Weights of a small transformer language model.
Size: width 512, 8 heads of 64, MLP 1344 SwiGLU.
Training: a variant of Adam for these matrices, 1605M tokens, 12246 steps.
MLP neurons of a small language model. Each row is named by its layer, matrix (gate and up: input weights) and neuron, and shows model dimensions 32-159. Each number is 128 + 32 x the weight over its row's rms, rounded and kept within 0 to 255. Numbers have three digits each. A neuron's up and down rows have the sign that makes its largest values positive.
A block is one neuron, or neurons of one layer that tend to fire together. After each block is what it responds to, as a language model described it from the Wikipedia text at the highest values.

L18.gate376:105123118176123133121159163162203180086102082112130131066119113062153171147067117175094117037151117112107146124107098109133124185116146131159160104134089093112136138067171125158158100173082176136153119141124170135091112095163128111115091179146089109083137168106136079148143159054133111129097113173104122165170150150124120149091194066078128104196149146092127093089086154150026174150140
L18.up376:144106121196140175084093132113121129167054134104197088121151179158102132142090107133124084122143106129106108168092103154193090124096123071184107111209174130108179131134161093089137140114104103172116142083155113136141165180097197156146153173126075108184143146190076168106128124082112145102173144189103101154090132187121111150083143177144171162151122136150132125173172104193181134125126
L18.gate728:101157127180115094058116096141135180171064146115165142120094110101100099160136131081110106159142171136090144154171098115175082142057146111098165175163116117139103113158094114134118135173096106134122152128096212074128086147155150140140133158142169152102122120089185122106143150100101115114159147099109184118093184184079108150144197135163161121152117129123114129147181116115064138167159
L18.up728:156110141099157110144145137188128138149161143099177079101184162099168147160100093072186123128193152130128057107062123104173124084179112129098107104109162137183113089139116148145202150106115104123151127139123148127122139118076094093146154082121155155118140053172140091088187122149092170166112148158154134102105197122111124124160146134116171135134101158123114106142144122172116176131119
L18.gate895:125139123143155098149126143192113173131141126092156116070149091065133118141137157107117090142113105083148100199112104115194170150108064108134207100142134164125075121089141139161069122139125155145121139099176106174117091117142094162112152144119101113103128169107142183061096212066080110092158125149162153175096171091125159105128132110112174135155164146119139093098087086109118139108155
L18.up895:098112109076154122084114093151130142117077162071121079150150060135160103059108095084104122078113136133144151130125134097173076185114122067076137143156146147138145151156174141099119074136129136111110132116127112104168083115161079102183113111129117075196120153127107112173090087131162102148136180152122122105127101139073092110123136138086193148107145184120173120067149064123118134100111
L18.gate1089:116156070111118096126117144135110128100140082093101134145146145119104126141087111078088184179116115097155058137065093172169186087139085093125114102119113066100131137161097134128119146095125117115134155172183094190132129123208109113072149091102145125142094104115119143074094104120106141162191122171143136101152148118177089085132116131122151097172140115141122089157156107107066092146133
L18.up1089:149179108123131131122185121095137173150091154150160172160182135153107129122186172160123161106114095105134056113137181137165111165103142103139136141101138141118161188160165113120109157199157138062119129136147107115100101135126093127151122107190151129200107119120135104129095189200092127090127182134128131155136105139126181130095119130161175135105095164167083174166162071082126170110185
Responds to: Mid-word fragments after initials

L10.gate795:126153119102140128094146129108069108128121092132170164108123144127146120167127104143073107117145136098145122145069129152196136109114117099133161103142165058118131078170146154092164167095015131121120084149144164108117147122129183058113150155117104137125177092122173126130118103127147134045128129143092089155107166172140140139145134125174144155087127131069113168174099084097160185175132
L10.up795:148091133175175122119108107166133068068080208090106165150118106174105169136139143146138083124123178099178126106113138141102119131095136146183103105132110111170126116079095164123082091105112114127123123121132119097133143106081123128124064094156127078116142101078079196164062106061153140121103095050088157178138080099089120126102082090166157095127125117074165080106153107154098154136091
L10.gate850:138176106146120121086165112205177168127148162096104130147122170151143172086136124105147174157090120144087152135090109156155163116131158105120162125114122102172130105170110120097096146135088106112125125109155114142113163162098137100088090117093146119132102131092097174086101129125127126185162065144178111124162165124173133118104131096138078161149108133136161115072191103151129096170153
L10.up850:067112108087118095148109155092071120115154090100157023108112148139119115173087049165138127091124150142190137083129121116137095113153089153092149126073164146159154130178126118150150127177135104189157137145140114146132120141179100131066127194147115132157133124132196103116093112126139109166188138130141068106076104123189115141111143096173131123080144144196168139113105105142107090103144
L10.gate1033:112175103127142177155177145110116150142141200109050157148133111117179174187150141122159151144069132139078166159155134090108183168207093137140123145192084095072183121167154154149172086094176117156114174117108104131141088131123144138120194092096116088103136092186117096036135130128175136099200173152146132106150077063132157113157166174159078154089141099137123117148116121157113089137100
L10.up1033:113068182094085102038149117138127135092117178196146055101147081160131133090130130125122109113165125110152100159149042193114093124132150133111156099146164153147149100109181134095106175145115128184131119069101118114091131140171102072111112158108109128076088185163100183114108097152139191091111123197078104099113172135107104143109139133112122118115146080167120136176152089113155186121098
L10.gate1268:094059119152134123128148096167081082181137120087115119118119147104157114170086092109111107120180099148127094183130072127135155118157105091143094090145156126177066150178034102145134099139147159055131116087116108091107124179174091137151041126128126121131142165071120121109124110133161095111186109118102079145121101121163147114163079114161077142066149119158153140131104076155143080143157
L10.up1268:176121109161151122123188125160149134148076205174136166104174092100083116123154120164116106138112109093157110134170187142204165140101136134144089163108099098118111117123106159134131072108106105097087145131110140158114155115103155057103154094178131111187150111104144154074114139121129156159077174096105166096191087137097094080099098135170142114125161178154083165147200146186137083167139
Responds to: Second piece after G

L18.gate211:137169133171125127128079102166099132117119161096152142172142104140116160151149135125132095090118126128121137087135157150111122152145109109130085141141110109121161135068089149167153150097114127132094135100100106129113139113153117115101181097155105062147140059169156118123108144114149114124106112090157096088173143131092162172178110081201222174148182178075148138108093124174085146099119
L18.up211:130114130142145123176161143108107120077102100097140143194124126165078115169094112073111161183169079105115072129041121135172171071138106050130113148095149063115099122133091115180109137087088190138141172157078155090137162116060133108126110177180099097136147164054161157139128129113082092094075128087158148143128123060140090098084115133124135101115160131072205196103100109107152131136130
L18.gate316:150126165137183122163156149128162099185096113083201175091180165127142131103128163137093087139103131124085111160138108120096141171141138144134113143137160102134130130130130109140110167171123056180173149145151144077058168163129080172103175086133124109139125123156149140173108143107154080144134191105099104065143132061107093139129087088132149090129114098076117140128092093082185114166177
L18.up316:133192098220169149101140071134142136094083208124120127114109148143092174156132146111115113105115128084081205108132150090098157166133137100101100091112120101178143127100143136109131214161164145130118160098064060089132143107163134126082044119199119112118125134211139180121172115143135101152088071183124105085125106126172104138165137148106092174141143113141155098135134129122183110142110
L18.gate714:116088061142175157127137045151153099096151092116129089136185168090128108099154127175079107149130145100135144088118164127133176125061178139188137146148117124133111100115170133143091125090122163162100104169130180126112101119133222118093079137125110144110088158186157167015118149113105142095112123093213130149137128138095213139126102179189135122135101147083163107136115096128102170148129
L18.up714:255154107103119093061091205101077095158137163099144083154126146095126163109097168173119123144145116130176109098160106088118124150176104192111135082112106098163175163080117124160154146094107120168150104131140196154115104138114177144137125106124089089087182158134134076146179160140094149145189063153172198124092121165143119117176030124037121172158134139140127087139093083104193159140087
L18.gate1235:165160116144169143145123137040143090127035071107133059119195145137158126157090119175172094160161118107100187078169087115168125122110116140143097114108143127170147119104127193148182087094101118154125063144097143088096151077169103054125160170117061136147104067130162103132103062123124141068147157131117158151076185199161142126155122143122124123113119134055094129144160140116169190129109
L18.up1235:112151127138152091175105115178111076167127071097235097164172192119109128177071132159134145098117121153105118131076096116107124144095094129140072120113116127122101108127075162157140114085114095113196127049117230100110167135163121141117161112131130112118052071124191092144118112120136133054139146065108131168111143149098165122131136136174085096099143100189135111142112155127101154133174
Responds to: Section heading closers

L10.gate475:073101128126071117180116072111142101159143193171118157093126179114143102056119149176182091117123146159163159136067100163088141142114117116153053143100083177112166156120143208112140131177086157125123181110113123086126116093134121180145159207177131103131120190162142076163095108162161176127150152132132163079063035077108155126108099125154135070089067067172137152060134124153121079123126
L10.up475:151169232114110145095181081141193159186148162142119145083204117098135116102134118100119171135127120149079088122151151130122137150081115109158087106151096127148110146135146113122143087123086067112123136135089129122111136107139143136107152162116110130123151111146164098095137128204104120209094121117080131118125102182100161164136127121150031138125157116174127167069097162169119134133183
L10.gate643:096148139116133112134196089099096138115151111122122083081165156089156109116104123160121137102110102161153118150144124127103121126104073158127078152121130150149153129116082114162114131146068131103145167094124179135129096047127138146061098155169128150154145090140113088098092142148106127149104124122120075112126159093138144220169119079135141093101121150078129190129147150105070119171146
L10.up643:078140145106135152122134048140214121094092151163059095130100122130161103134112145123112082140154118128152100141137093157124105137146166140131086138113133101145135130139120116153163092149087113127159160095128180131149063079103139151117140164125094172155173096144115129125141102120133180135111088125052103083059118111152096155101087126125104136100124142101162129132165150143070073120159
L10.gate924:148149128094151151148147118072156089134146103140091120058147100144098113176065106139098173073116147119118101150092163061145169192162054089103111123129134111152122180155060130143127091106128185075083160134092155061135117135140124186085180093104142124166114080165150119112127162155092134088100115144131182152116060122159090131115117128105124097141139105159144160079187130124103089166194
L10.up924:146145117110123148147139112147188085117143175130139101082127081106131101128113127151132135098167168098177119120109104033162171156158121094132156093161132095098092140131076115125118158130164157109167195148087074123187087090135130146088207151074112128137145140131144065174134126112155179163145132113067139171151092094151152109064138151088102126104136084140113162113181165172114141111148
L10.gate1314:132107184160154108118115134088166180113127114114181085087157118154152143102142127125160179143180132117143159147147149120128175140096142107115075140113170094072152072188136153130127093168080107130187118171148163076113102130103171101095163146133092111082147094127129120121105102108142186113142156096134161149125111152163114157129109106114049100143157130179110157091089145148093095124161
L10.up1314:135131142095047149082146085095185133091113142148159104123138088122179109075107098128071155178078156123098157126093117064103158090124116112124072183104147111110161196192111128164063121165167145172129123112121121150088144072132123095187158063134109129114081122131126155150096152171153194111130161123081108111065054139176182178136100046150131107168120071160103153126126110156158083115172
Responds to: Section heading closers